{
  "num_hidden_layers": 17,
  "hidden_size": 192,
  "num_attention_heads": 3,
  "num_key_value_heads": 3,
  "head_dim": 96,
  "intermediate_size": 768,
  "vocab_size": 2058,
  "hidden_act": "gelu",
  "norm": "layernorm",
  "norm_place": "pre",
  "norm_eps": 1e-05,
  "positions": "rope",
  "rope_theta": 10000.0,
  "rope_fraction": 0.25,
  "qk_norm": false,
  "attn_scale": 0.102,
  "bias": "none",
  "tie_word_embeddings": true,
  "parallel_block": false,
  "init": "normal",
  "init_std_qkv": 0.0243,
  "init_std_o": 0.00416,
  "init_std_up": 0.0243,
  "init_std_down": 0.00416,
  "optimizer": "muon_variant",
  "learning_rate": 0.0132,
  "lr_mult_o": 1.5,
  "lr_mult_down": 3.0,
  "beta1": 0.95,
  "lr_head": 0.00839,
  "max_grad_norm": 2.0,
  "warmup_steps": 200,
  "schedule": "wsd",
  "decay_fraction": 0.707,
  "decay_shape": "linear",
  "final_lr_fraction": 0.05,
  "batch_tokens": 32768,
  "max_seq_len": 256,
  "doc_mask": true,
  "train_tokens": 210200000,
  "max_steps": 6415,
  "dataset": "wikipedia_en"
}
MLP neurons of a small language model. Each row is named by its layer, matrix (up: input weights) and neuron, and shows model dimensions 16-143. Each number is 200 + 40 x the weight over its row's rms, rounded and kept within 0 to 999.
After each neuron's rows, "fires after" lists the tokens most often just before its 100 highest values on Wikipedia text that the model never trained on; "fires on" lists the tokens most often at its 100 highest values on Wikipedia text that the model never trained on.

L12.up379,181,143,178,127,154,167,180,187,156,226,157,191,216,235,200,182,214,211,203,276,273,171,252,199,202,204,190,237,167,183,189,230,220,276,202,137,208,267,185,243,175,208,151,214,238,163,234,137,164,180,174,187,212,233,193,178,227,159,283,168,207,239,194,183,272,171,221,177,179,203,176,206,217,247,155,197,192,106,200,209,229,196,160,205,215,214,214,215,223,262,186,185,253,144,201,207,128,232,214,197,259,146,264,192,229,180,202,171,207,256,163,226,210,184,161,196,122,177,175,271,200,269,194,243,191,113,193,207
fires after: "H", " B", "t", " R", " D"
fires on: "a"

L7.up701,186,189,225,182,227,217,155,229,204,216,172,267,141,190,259,237,166,198,135,157,191,301,192,293,184,190,197,235,203,220,172,131,231,186,215,240,301,160,181,212,239,151,214,165,202,59,281,213,229,168,203,210,193,171,212,257,190,250,127,159,217,84,162,186,256,201,203,277,228,211,140,251,232,217,202,151,230,182,238,187,278,259,215,227,209,218,205,180,214,215,193,189,213,221,160,177,165,190,188,169,224,183,179,217,178,164,170,232,203,142,196,196,135,276,177,219,158,131,182,249,229,207,215,236,201,188,189,228
fires after: "9", "8", "1", "7"
fires on: "0", "1", "ir", "y", "2"

L3.up372,172,232,218,202,218,241,176,219,232,270,215,220,208,245,181,245,186,260,244,149,167,241,180,258,226,196,218,269,176,187,173,138,271,168,220,244,184,112,298,142,175,294,204,150,204,143,166,178,196,201,164,149,156,244,236,181,248,204,278,286,197,243,176,162,101,196,259,245,206,195,282,179,194,179,258,202,211,192,141,207,219,186,222,159,233,243,200,184,231,263,209,185,215,173,179,186,187,203,143,154,172,179,236,191,189,158,202,228,293,139,159,120,159,193,155,207,226,245,199,132,217,214,190,148,177,140,140,202
fires after: " =", "\n"
fires on: "\n"

L11.up269,191,223,188,134,155,241,187,241,147,224,165,201,198,189,239,213,189,218,100,220,205,230,205,215,194,263,213,238,223,183,216,206,191,232,278,236,147,254,134,157,174,270,164,179,226,116,258,234,208,206,231,229,118,195,229,207,200,225,175,215,111,229,218,223,227,169,178,185,199,211,162,199,231,130,145,256,244,159,177,264,197,245,231,160,198,233,186,167,260,202,214,189,200,329,173,155,211,153,176,285,187,228,143,172,250,226,289,120,151,148,190,114,232,210,175,108,196,187,185,136,239,124,228,192,243,191,170,114
fires after: " H", " K", " P", " h", "ra", " p"
fires on: "r", "am", "os", "av", "z"

L3.up536,217,181,215,153,75,203,209,243,224,190,209,124,129,197,207,197,263,165,194,245,154,210,177,271,234,160,192,199,194,230,124,248,165,149,191,153,191,207,223,212,186,231,196,219,260,214,232,219,231,161,234,169,173,229,219,249,199,205,188,221,235,254,245,189,139,136,177,227,217,216,172,226,235,235,227,162,185,172,195,132,197,196,164,160,189,220,187,253,176,260,179,216,168,186,183,246,300,173,176,198,117,180,203,229,143,200,233,195,236,190,179,131,175,236,241,184,238,191,310,204,229,197,194,228,234,179,177,191
fires after: " (", "B", " R", " S", "\n", " |"
fires on: "l", "\"", " \"", " re", "e", "os"

L3.up674,206,169,169,142,156,231,141,222,232,182,243,211,231,234,250,267,221,161,126,191,210,262,205,201,210,143,280,236,213,218,194,282,211,193,257,186,188,197,208,156,201,235,153,254,202,190,196,270,208,133,254,175,136,181,173,249,228,261,159,213,242,260,267,252,190,150,133,253,195,220,148,179,230,132,169,266,151,222,179,153,172,177,226,157,234,235,178,208,209,178,195,180,254,162,167,216,229,157,160,220,84,159,207,248,267,229,240,184,243,230,197,186,216,185,224,165,224,103,297,189,220,256,135,189,209,186,115,206
fires after: " ", " (", "\n", " P", "-", " \""
fires on: "*", "\"", "“", "in", "@", "os"

L12.up521,200,232,169,143,207,160,150,253,288,227,211,211,208,274,205,165,125,235,217,72,198,261,191,147,315,166,252,216,171,247,161,194,225,175,205,184,224,199,139,322,212,185,189,206,218,197,252,258,217,199,213,183,149,162,244,214,207,173,227,227,202,141,153,165,165,120,231,183,165,232,214,139,158,226,188,158,174,197,258,185,141,189,183,238,161,237,159,156,251,212,193,215,211,227,172,222,191,224,165,208,152,140,226,202,152,184,230,218,170,195,261,225,177,232,331,159,269,207,237,170,180,191,154,187,173,246,137,228
fires after: "\n"
fires on: "\n", ".", " Wh"

L14.up600,175,201,186,164,180,250,190,197,282,151,178,223,186,135,194,205,244,197,198,149,237,199,201,156,206,235,133,242,172,147,167,221,265,221,297,164,239,190,195,211,169,146,171,206,151,232,267,271,202,227,174,217,159,203,223,208,212,186,217,217,175,136,191,225,238,192,271,235,249,169,242,190,219,195,234,94,216,239,190,229,194,212,236,308,139,214,198,198,152,213,168,156,260,212,267,175,143,202,242,225,177,117,226,248,221,250,188,189,205,212,209,229,238,240,217,183,238,234,242,171,121,195,285,301,153,210,219,141
fires after: " ", "he", "s", " March"
fires on: "2", " ", "1", "v", "k", "ball"

L2.up634,281,187,160,250,202,189,187,162,164,165,220,236,199,247,251,208,200,219,230,229,203,131,197,201,244,268,275,151,150,181,196,169,171,147,204,246,195,147,222,263,155,190,256,136,202,215,215,186,112,219,222,236,172,178,231,195,277,257,245,235,201,183,164,263,228,220,111,174,211,180,141,217,147,263,217,259,238,195,193,232,185,250,200,192,238,239,147,204,138,262,246,191,124,192,249,208,171,129,272,250,243,249,144,208,227,139,158,106,252,205,207,193,207,222,254,232,182,184,158,207,174,235,287,204,241,183,259,227
fires after: " I", " e", " O", " A", " E", " "
fires on: "S", "arn", "Z", "ra", "&"

L12.up94,210,228,100,143,180,194,193,196,175,195,230,182,116,285,229,198,93,201,173,157,78,194,204,168,288,265,161,230,172,268,248,137,226,173,167,201,186,224,155,177,158,170,186,227,225,201,238,255,198,225,188,252,210,224,217,199,159,267,212,204,230,178,270,224,187,170,223,199,239,245,195,184,177,228,211,221,284,164,206,158,229,205,122,214,129,202,207,194,190,202,116,227,193,201,202,228,178,141,148,235,210,219,203,250,173,185,236,255,203,137,209,166,188,232,207,140,174,169,228,187,265,144,241,189,236,172,242,182
fires after: "\n"
fires on: "\n"

L3.up315,133,228,182,246,290,177,228,236,252,200,148,143,172,207,157,222,191,219,217,187,196,173,181,291,245,225,226,239,227,214,236,113,222,188,195,181,224,167,260,196,230,302,142,185,174,215,196,238,164,212,111,152,195,215,203,175,216,170,218,272,250,272,193,186,239,211,297,188,240,246,196,151,222,189,219,156,251,145,179,142,216,222,264,155,197,209,184,182,170,195,179,181,280,199,222,113,187,181,228,228,191,139,227,178,219,169,235,206,247,136,194,226,127,104,211,187,211,196,207,165,271,158,176,169,238,205,168,154
fires after: "\n", ")", " ex"
fires on: "\n", " co", " sc", "per", "ed"

L2.up239,233,225,219,163,168,239,200,180,248,197,192,155,160,219,248,172,244,159,292,187,192,240,200,139,201,221,290,140,192,208,190,178,235,216,150,197,194,182,219,263,237,195,212,209,192,250,124,156,226,232,198,206,180,226,166,233,179,263,127,183,202,229,227,248,230,217,177,193,182,173,158,165,246,239,198,262,118,223,186,221,214,215,198,188,110,217,130,194,187,202,185,213,138,188,234,203,277,247,218,194,179,227,130,178,194,236,209,204,217,218,173,185,213,217,193,252,285,143,214,206,242,232,151,200,206,250,222,134
fires after: "iv", "ec", "urr", "it", "ious", "at"
fires on: "ely", "ially", "ly", "ently", "ally", "ten"

L3.up662,138,226,285,146,141,111,220,210,202,208,228,144,219,243,228,155,167,164,185,178,207,214,189,226,211,218,149,188,166,176,195,170,194,197,209,219,200,287,198,204,195,118,202,276,206,215,218,227,166,144,214,142,104,221,121,258,169,203,170,201,235,238,214,251,259,127,195,227,194,176,124,277,146,183,198,204,195,177,222,154,209,153,159,225,133,204,252,170,170,184,151,168,173,150,197,214,232,167,167,263,205,234,194,205,162,235,238,203,137,190,256,197,243,266,172,226,199,191,236,231,194,248,203,221,125,206,236,239
fires after: " G", " Y", " J", " B", " A", " y"
fires on: "ou", "ern", "z", "ee", "ent", "u"

L2.up735,140,129,165,147,197,200,137,203,191,213,241,215,251,216,257,256,237,200,149,134,265,211,142,186,225,220,112,208,164,95,222,214,268,204,187,188,213,296,176,209,213,190,210,152,200,195,259,254,210,145,162,210,169,152,199,219,239,186,192,152,209,205,226,207,240,249,236,168,240,273,170,238,225,181,211,256,185,158,228,188,219,186,211,145,205,196,155,223,213,198,160,309,111,262,215,229,204,186,227,213,251,143,184,193,194,205,202,118,128,201,147,192,135,204,163,125,160,210,199,194,161,211,221,198,221,189,243,152
fires after: " P", " H", "oc", " sign", " F", " h"
fires on: "r", "u", "ed", "and", "c"

L3.up352,185,222,161,252,187,221,177,158,223,156,260,189,184,281,227,190,175,241,237,189,201,211,178,261,160,202,210,203,204,211,304,240,181,170,137,124,186,211,185,209,188,165,214,238,240,195,226,138,212,153,185,209,211,220,192,86,211,177,148,238,187,266,259,139,148,182,109,243,174,192,214,186,218,228,210,238,209,264,218,184,144,208,259,192,144,214,183,263,183,146,171,192,151,295,205,224,206,226,180,297,127,245,137,250,152,200,200,248,172,204,155,179,249,219,196,222,159,186,309,140,163,155,151,160,196,196,196,208
fires after: " v", " M", " a", " re", " m", " V"
fires on: "iss", "s", "way", "fer", ".", "ve"

L7.up432,223,96,206,213,183,182,181,196,205,204,227,167,288,241,218,200,142,213,212,188,219,287,246,306,182,252,226,223,245,225,214,196,176,235,183,143,166,231,204,266,178,196,168,202,206,221,235,244,223,208,151,160,76,168,230,211,211,155,138,167,237,251,220,191,248,175,226,254,194,230,173,174,258,262,189,211,208,124,217,187,259,175,283,165,190,191,210,225,230,193,227,231,228,209,191,119,161,132,174,262,215,190,268,239,202,194,269,215,230,190,169,227,243,246,198,226,194,175,180,167,204,236,113,156,198,160,186,259
fires after: "l", "ap", "th", " P", "arm", "t"
fires on: "i", "t", "ar", "a", "am", "ac"

L3.up612,175,232,170,225,181,143,184,267,257,187,182,244,178,182,256,262,180,252,253,263,188,238,211,162,141,224,219,250,204,143,155,134,260,146,258,203,218,181,251,195,200,218,203,155,144,260,239,223,258,168,152,150,164,251,140,139,185,224,193,214,258,171,168,191,228,222,169,219,235,224,239,241,187,260,179,150,227,148,174,146,196,266,247,194,165,178,191,192,181,270,282,154,139,220,212,177,146,230,270,232,202,279,157,213,195,277,215,234,175,220,170,200,128,233,184,169,223,215,266,201,177,182,157,267,218,218,168,219
fires after: ".", "\n"
fires on: "\n", "\".", " ch", ".\"", ")."

L2.up736,248,185,197,167,231,127,262,249,141,152,202,236,181,257,197,205,299,193,236,203,151,221,195,194,234,210,268,215,160,137,146,202,134,207,186,229,252,273,208,228,309,236,302,166,220,215,142,186,133,206,166,97,200,133,211,222,239,262,210,240,173,163,158,201,213,234,146,168,146,177,238,244,188,246,198,183,280,248,200,187,206,244,163,255,217,208,280,218,193,261,244,202,173,129,189,195,140,192,224,240,203,277,167,155,233,174,263,176,197,187,167,197,193,227,204,166,180,150,204,139,192,238,182,133,123,202,169,213
fires after: " U", " Cal", " I", " A", " E", " Is"
fires on: "ra", "if", "en", "g", "&"

L7.up146,141,224,196,194,151,176,236,171,184,180,222,156,209,261,185,134,200,198,199,191,192,197,248,209,196,163,176,186,147,223,259,178,173,219,192,203,154,201,194,134,259,133,182,176,190,172,291,220,165,158,146,199,165,172,182,175,187,197,269,165,199,222,126,190,162,173,255,206,178,200,194,202,275,229,212,155,161,177,217,266,275,177,201,206,224,217,248,218,164,217,185,214,276,214,185,217,268,281,208,200,278,235,193,187,259,270,122,144,226,182,248,205,235,230,186,180,149,180,153,267,182,198,261,217,184,134,312,105
fires after: " C", " c", " B", " g", "ant", " t"
fires on: "a", "ame", "aking", "z"